MLP neurons of a small language model. Each row is named by its layer, matrix (gate and up: input weights) and neuron, and shows model dimensions 80-207. Each number is 500 + 40 x the weight over its row's rms, rounded and kept within 0 to 999. Numbers have three digits each. A neuron's up and down rows have the sign that makes its largest values positive.
After each neuron's rows, "fires after" lists the tokens most often just before its 100 highest values on Wikipedia text that the model never trained on.

L4.gate557:515470560493508462486416507538443454490478542519558486530572531516499561508450488484554512576493472479481513500589460470457525505508491500496385542486455516476569472498471562543454403465573429537571522527518541484466486448505521518501488586541416392482509475493492511486500529496496521455510487433502453484510472486490488511633501512495468485581521499529530548496440525451502451536500
L4.up557:481472479451478461518478489512541490566492492462509508482531527502527589523443479519575451472486536538431466456528446437522511499537545491481457494503467507556428543523556545559476466484561499442596451491594492440538458445499512575532513635543429460476540519497463483506473443565574484536476528440482523475514517467450525551486460488433475553499491495491538477498445465504522545502475
fires after: "\n", " in", " In"

L6.gate24:552481510478503521447578549438435462467467485524498497512466521505476441516507517501481455477499557518549525466543539513523503536494466516497470489548478451452572498468466605455495491494530500412500559459471516446510534448508501531492523555467515538506495569533485497453567505525492456451501474501499478545398548446458511503547526481460539524465458506558496457483491462456424421549464
L6.up24:477491484499509477514494452465506620513544505446487525467555498518526434553492523486495530516457456466554467454488518551548582468462522471541474435553494478496494490465479506528477540495505502520453466525401508476457411519484510562446444574525558509526494462473496475549537417489439503554463541557522487509434502545484488479536504388474500430504485494523504519482422516462465527553546
fires after: " a", " D", " his", " d", "'s"

L4.gate646:480526507487536480516518435539456537511524526446450550532569493420427499501486524532458531442464394496544446507536563509480432505499434526519444498423537485536530532459509512549457484458475550525525449533473495380522464469530488496583548493480550457506497538503487594518510497542558544467507527543467524484539519494476541482569491474559492471486532506483513490558515506528544577546504
L4.up646:512530460487523562548514533498480560478523498457529463480557495465488536510531536583515545455510559527484464540486420553491468542512463538530460539494556496536486509507477544546495517471468452516487499493510482418469459553460486548508537484499518491546560522516466496426492480501529546482488518496497433465530505507511495517601405433476405475487533396534527487549466565571476504540484
fires after: "\n", "a", ")"

L6.gate464:465498515487551456415415508516601575499551495479528503514579536508572427500530503514501451496456458527519549543532489543508502440532431479411472437597532500568446583512457508452478469526531517456576472511482514493547537566545431466461518451499530412526530525508427502519478556483596507482481516518489473480471459550498484482528499465407470500561518583522477558545463464512450467484499
L6.up464:497467532584558502473446527422476447551556462483459520467527528458475512459551581480496546512497474525452528457478521481417445513559520534531506471427518500483478474448525582525531504454416518492535541506597500518488500485579534445495479519486541460442478512570525546559517577504509516472501473564571459524490462541522454535492509475445454513539517545476456515533475490436477514546454
fires after: " ", " the", " comb"

L4.gate831:521533504516536463538525477472437565460521444536554511506483547340512490508467505439433525570587459481522525474520562524457552539581475460459503479488520464546546452498502551524530447478558515517546415469514465465583523498479508597525474485457542444529552461461435492492542501521495520486465517520524578520495487522566513569586406511431498512503482516504504489511521510500473512504425
L4.up831:516496498484511405492545485505498526462464483488540537548582471488487525516405520493528495488533463522593411513477528529474510496392467522439515492525479508510522562428475506505524461502534445493473476491513516483523479483419504520483469490471513495474490505523412487512507523490489476537475477569558501368486468525496578540499568504435507470480501500566544543515492502507548494604537
fires after: "\n", "|"

L6.gate655:536493505544536469451455514506491462503511573515510483455446572496515442581451525536515527455427517423470537503450545521498584581509458468514472519521544502460484533575517533465544570488441557467594578397483551518488467519501506467482479486515523533568530493521417509548489441495552470511490517523503464451500487426511530453512527482485485482465475518518455458529571450513520484516495
L6.up655:471499489539476542483480437513540463535531537545509472484408503476463527521577491497473493493535504526504517515526530482518536579557523522486485486436571504549463536507521507411542496550459489509463512495492514468444528552528522515472552491506462498460437488463495552481506480440497468465520546484525517460588510581529571401553429487478479450523504509520534507522406510456463471514441
fires after: " a", " on", " A", "A", " an", " the"

L6.gate113:508505411438453505500448516443442499533504489499472438475484480517542393516538608539461462542525489466514499512438497547532530527474473492465511551583514543502471490431402473484504493454506440394511513506523547455417506487547554526479492496586539525520488539440491402531535512570531484592480497462542443520494436488498504506508491423433454456525506510511459521496494558478522494525466
L6.up113:461555542498493572522536538448430487457500507514463461457519408464527498569451549518499508483468497394472539518445486496463497496535474596436487512627523505491495476518461499421523542454498478539490503416565536497495374485494530527503511426549516528456513525432441482473513550611519482512442561462558430488490494492479425519522463511478431438506520453511529492505510515582491471503459
fires after: " |", "\n", " G", " National", " Party"

L4.gate225:513493532409561467535546548452479490449452467511535468538544575487480498470529457573519520482506545551516521553491490515509546564523511491465547510549469492462512569524465517594540571484448491509575501508454483511565574467548483557527550502505440458507418523566457513483472490423523543558471502532526495484465457505458495515530464447468525522421490489505513537466547465501598486496560
L4.up225:532537573452466520481531467539504510558498528498572500594542518455501451487452493507582475404588464533435496447539598498462587562521470477516452526469553500499492445508543539464494443457552543490470527493538506501510521487528522496428471465554537456510493466552476465495536520545550438490450462513452482485518458517458530516499461468428467467517553513418534472499496514538504478504457
fires after: " V", " the", " D", " The", " v", " Ven"

L4.gate164:418486467439524547469452529438538443493505414497572435505452568413438479538541536479546478447470515467441475493536493508574512496460542479562551558469517464516498567522517553491525440405512523477551435506534550544494485508477508519541432517501479453475510511502494396515493540552479490496495464450545552548553576477534518457447470532440494446434604505505520463543533439576474517504583
L4.up164:469543538467472480473558471478502555536509463485464416468585458470483497493504460471539506497452466482498518595560515526533525531429460505506516493561509396504423571571511523541519444422520523485499433513555508456453486424476518471542497511520455528480486516511485531437470465426461536489511491482462427542510470529583470540487487497514541493478492506522492502479588461518448500567478
fires after: " in", " In", " to", "In", " he", " there"

L6.gate244:497510489474515478489506569493533479535526577485508466463541423531483548527527480474497472388515430495530461428523505540445492431497469433508456521471566458570522579496469442429440510469483605519460502508500443541583486563492594479509522519506556536506496455560470500509493551538565570472547510513515480523421541453527492460478551484461527488454437479457580549493501503506454495514487
L6.up244:561520460495429488466519496518526535468552489505474487469544474405513532485505506458512486442475471443529476499522482506476486455507528524553436478460544551557467479534465519468543564484481573557476532566484468497576450479525506512512595471484518537468472522539484456460544522521534510547455509471503508437407522470502477496492612482431542517514459482492508521593483518450504472514493
fires after: " a", " the", " A", "'s"

L4.gate1009:443496538532510460487474497524542498572547450539542499426466478499459523489538526501551513449508460480536499466503514456515503519544517487535494456513529444491447532505477519456469584600461531529512550510534516479589517586492481471539477529536575616570471528564514516506478503494512506530535528509521482429483470507523515531441450454432449496485487557522450470520478559564499421553484
L4.up1009:544509514498504492494500505468465463504551552521452477484534444442464551518525516564480486485484469467527444477466478522613548545440507517481440422495506503471445559488572529517497517560468524475531464487548479478521522574573445406570528450516519535547543548494450466450599527414525463485481411512497492497522471485538471457510519463493569548481463480525547476529543522474464489483484
fires after: " a", " the", " an", " The"

L6.gate160:434526503476522512452451545517471495487461521425430399498487483538470576538494556550466526554493514504458540478506519510493462505498507580537539472557464519553587506485488455533544508506522441541495493437533410500492479444568525490525525509453458538484507427493460557473419493503502439560522555501524530468480473395479467497603513521547525541499498522462601442517500483508487526502506
L6.up160:487477563507520488492449537499506503540429546530464523562500497479477505487481453485498495457432434538495482443479551521520529484460578575480544450545458565477548546491556533539503495495501486492503508438498527483437458495520512607515484519482499433470443434552455508466492525487418500542494474526500485543566545503471514509526509563596472559525492442510542439505519467548477526527485
fires after: " to", " can", " not", " would"

L4.gate10:508506534441567544451513439485541489572453497468490507437449476482506482457513520511471535476446536492502477488457486509456494542502538536503451553506482504476474536471518462484542472506482478482482497509492547536487497511434437506517520501525438531499460527506533545548464530592469508569434416502458490481473492493554501550572509505507522437572472531602493509466496452472495518503570
L4.up10:446552526475482480432495521455539424521457570517497502521421574515471466473441488450534471427463482529552543502445454477451503489566529522524486563529527499538523492478508474553503498444484532467473429588518417504487514417485520544478489587482444474484487501523463523570461512507586490491466441496478449562524549504493601544537550498466500480509502515528560536479440454517514509445440
fires after: ".", "\n", " expl", "s."

L4.gate576:449479523445425492507478483476535499517620493464503428478566498491522454524503504557468494492554489531548458435436535551503522483519501529516453493484601448493424476499559529501471472531507442493528498527495497532471552669488545455537401512465491472453544529495485551515548515477470479434579433533447482477477474480483533499473486467469518523544501523518512536578540490450509465563568
L4.up576:452468484444447498501479516474528477550519473592466501526466546465415531488493429460487505472482466525501540449573553505494510466461496542529500497483508473507534533498499515469530518555482539459572533537510552487498497502443578517497503525498501505541545427526532542526487411551545510517514503468402462491472502552477463431426487533444457509482500505453480499511555431513517495482443
fires after: " a", " the", " an"

L4.gate519:486526474512456533427553485434512531508518550470512479505541542457554495538514603524481503436484530438524521550475484524473553502506531514506499587493519511627421483458547565530514471450509435510500451548476502495470570516474517506497436551502460533454518433494490523522485556558539432515584503486459548468497500452494462528593523472542451475465526429524525482515479503520499503513490
L4.up519:491458530451536583445560486518502363511506524528448480522505476611574480480517489540552514520517532510479457506575498436487553507566539487506530523389501533588484563487522514544534458418414505509547392532475514438444497500526538481507532530511491446461453555487541508517510534512534492516433466499465472494433520465497463516493528470425536447461574486574478484494451551506442493487471
fires after: " In", "In", "A", " in", " an", ";"

L6.gate689:473472488459530440480511490522483481570507532536512480540500575372485522445432463554441546518462467527468530468525518530505462409500557498539477461493539512567469467433426542534521520518438542550522510467496480538523452439524516536512522502467504467440492475534518424484487630522553453513435489478485501576522527559546565550598503461514452527442528501508583507539508460487491456483495
L6.up689:486509503541479523506459433441484456591483534496488516578498577433451548524503429510450553476454457505456515525588523511511462471457521480490530509559479458509531530589521479482537538526512489488496519491547515551491512509481419567482482601450485504489470450529431471499423574521444428527545451454495432525483436471484533568579529497505476480490463489498505467541493448479484505523468
fires after: " to"

L6.gate595:464458443429467566506453466538489461496445501532539490519480512515538472463534567541524488465533503449546543466577501535520549534446479532469519564527464449563474505463482492488605507487491465510600531474532498539476501439487594446451513548447559471494476476460495564445487504543511554526523459544424476476556535487473499509543453485437502514474436476498494550471536496530550470476507
L6.up595:508520485548518565502549472428510424508497485529499464469485498506529566505534459543569464534579415479511525491532520528447536494472511542488499556495484490531583500473512479517512517449474479462504528449591522483517493490522501532500483521519509425521507568511542450432505550463553544430510523552444457542484495429543498437500479511485454563498511498491551479467518550505517513457450
fires after: " the", " on", " (1", " to"

L4.gate899:567508535496520479446479498512520540477513418489450494546495520457542481486509443530490483540505561496441431447540559391478480390508533504514557451523495477477485570502535470472497521483507557511499529527483429473534590462487502475506531605468511449430520460396539549554508519558531460461468446481493427516570510412502499445495521524482390504458470459528520495453523497503591461485542
L4.up899:568482535410581478557489458525475488517515503543527484551529494494444530510466539509535488475491431460511534508455561457546439416521609481511551455525482508513540569458483528534452480503509511514483494510523460560506426484541482525516461473541429525522486501467513438430513488461498483482553558460461476509502542521501504567541560516537484551512485510503542501508459460471476505466499
fires after: " was", " were", " to"

L4.gate1008:488535505510413468543492502507480582464493475524593450514544447407433524492498514476511452521486458510500537497513526492447536503495532519536512531509525445517555464454528418503491536485522573568500466559550520421552482433480503499509465543558544497470492462480456434566514477564539416462494554434478486521516377584436521515479476506505463501565440459566489509449545472492523531488475
L4.up1008:487427462512584475538455556517491487477524531438518417490558538504525484469531482526437443520504508487516492479531539528473512462487499530532574545453463553476535560466533480463497497369579499534467598426519487478584456508445443456528476472497535484486506539487512504479574439570452532446469467493518536468497475579565516600528488558465492448447474492512530504551467546518512420546456
fires after: "\n", " Abd", " et"

L6.gate158:494505424445576547517508506532455494544537552492570475453529477473463526507442535466482486441522580415501531457441498609452539452597503461449535436483503466539509506555502504471447449492539596530496531504505544515532534510510552524541506501518420493519563501502532498515492499498528530471546518550513504496523489550421556459521472513439509455547480514461462509489508504451458469525420
L6.up158:447593436481450485446477463467530486491532507507475468483471466441518487518431502463552532408514442510393494468514515526567454472537508478452488471527434439471511468578500543496439494513565552541608496526501530451507512477470439545517463496471492517389487501557477569484422507540498502589569552529460501513553514526471440509527528558544474515499477428500526489465567496568487529521506
fires after: "\n", "."

L4.gate27:490467502496454524525467464479539454499460516553462429593466476523578462427506429502497495501453599545451475455565514433484529499471546534479505553435551561520496510528453517496514525425510547495574516543463490493500475456512535513515461489459508571488418463572540491541505503460561525527467446408451470538518534543510448528551464477531493623442476493492427465460490497517573532465524
L4.up27:512500492463503593534512528448467468526488449459548563559500517506516459483587488476528499429514510490413415534554538440495493467512542487480525475537479465481531452412397514436514508518488452458525460446502458437459514424523539526517504518467503429503512489467493489497486524472516519582507526508470557572510554514533512490581474431454441475484515489554495478528550454486581455522488
fires after: " in", " to", " In"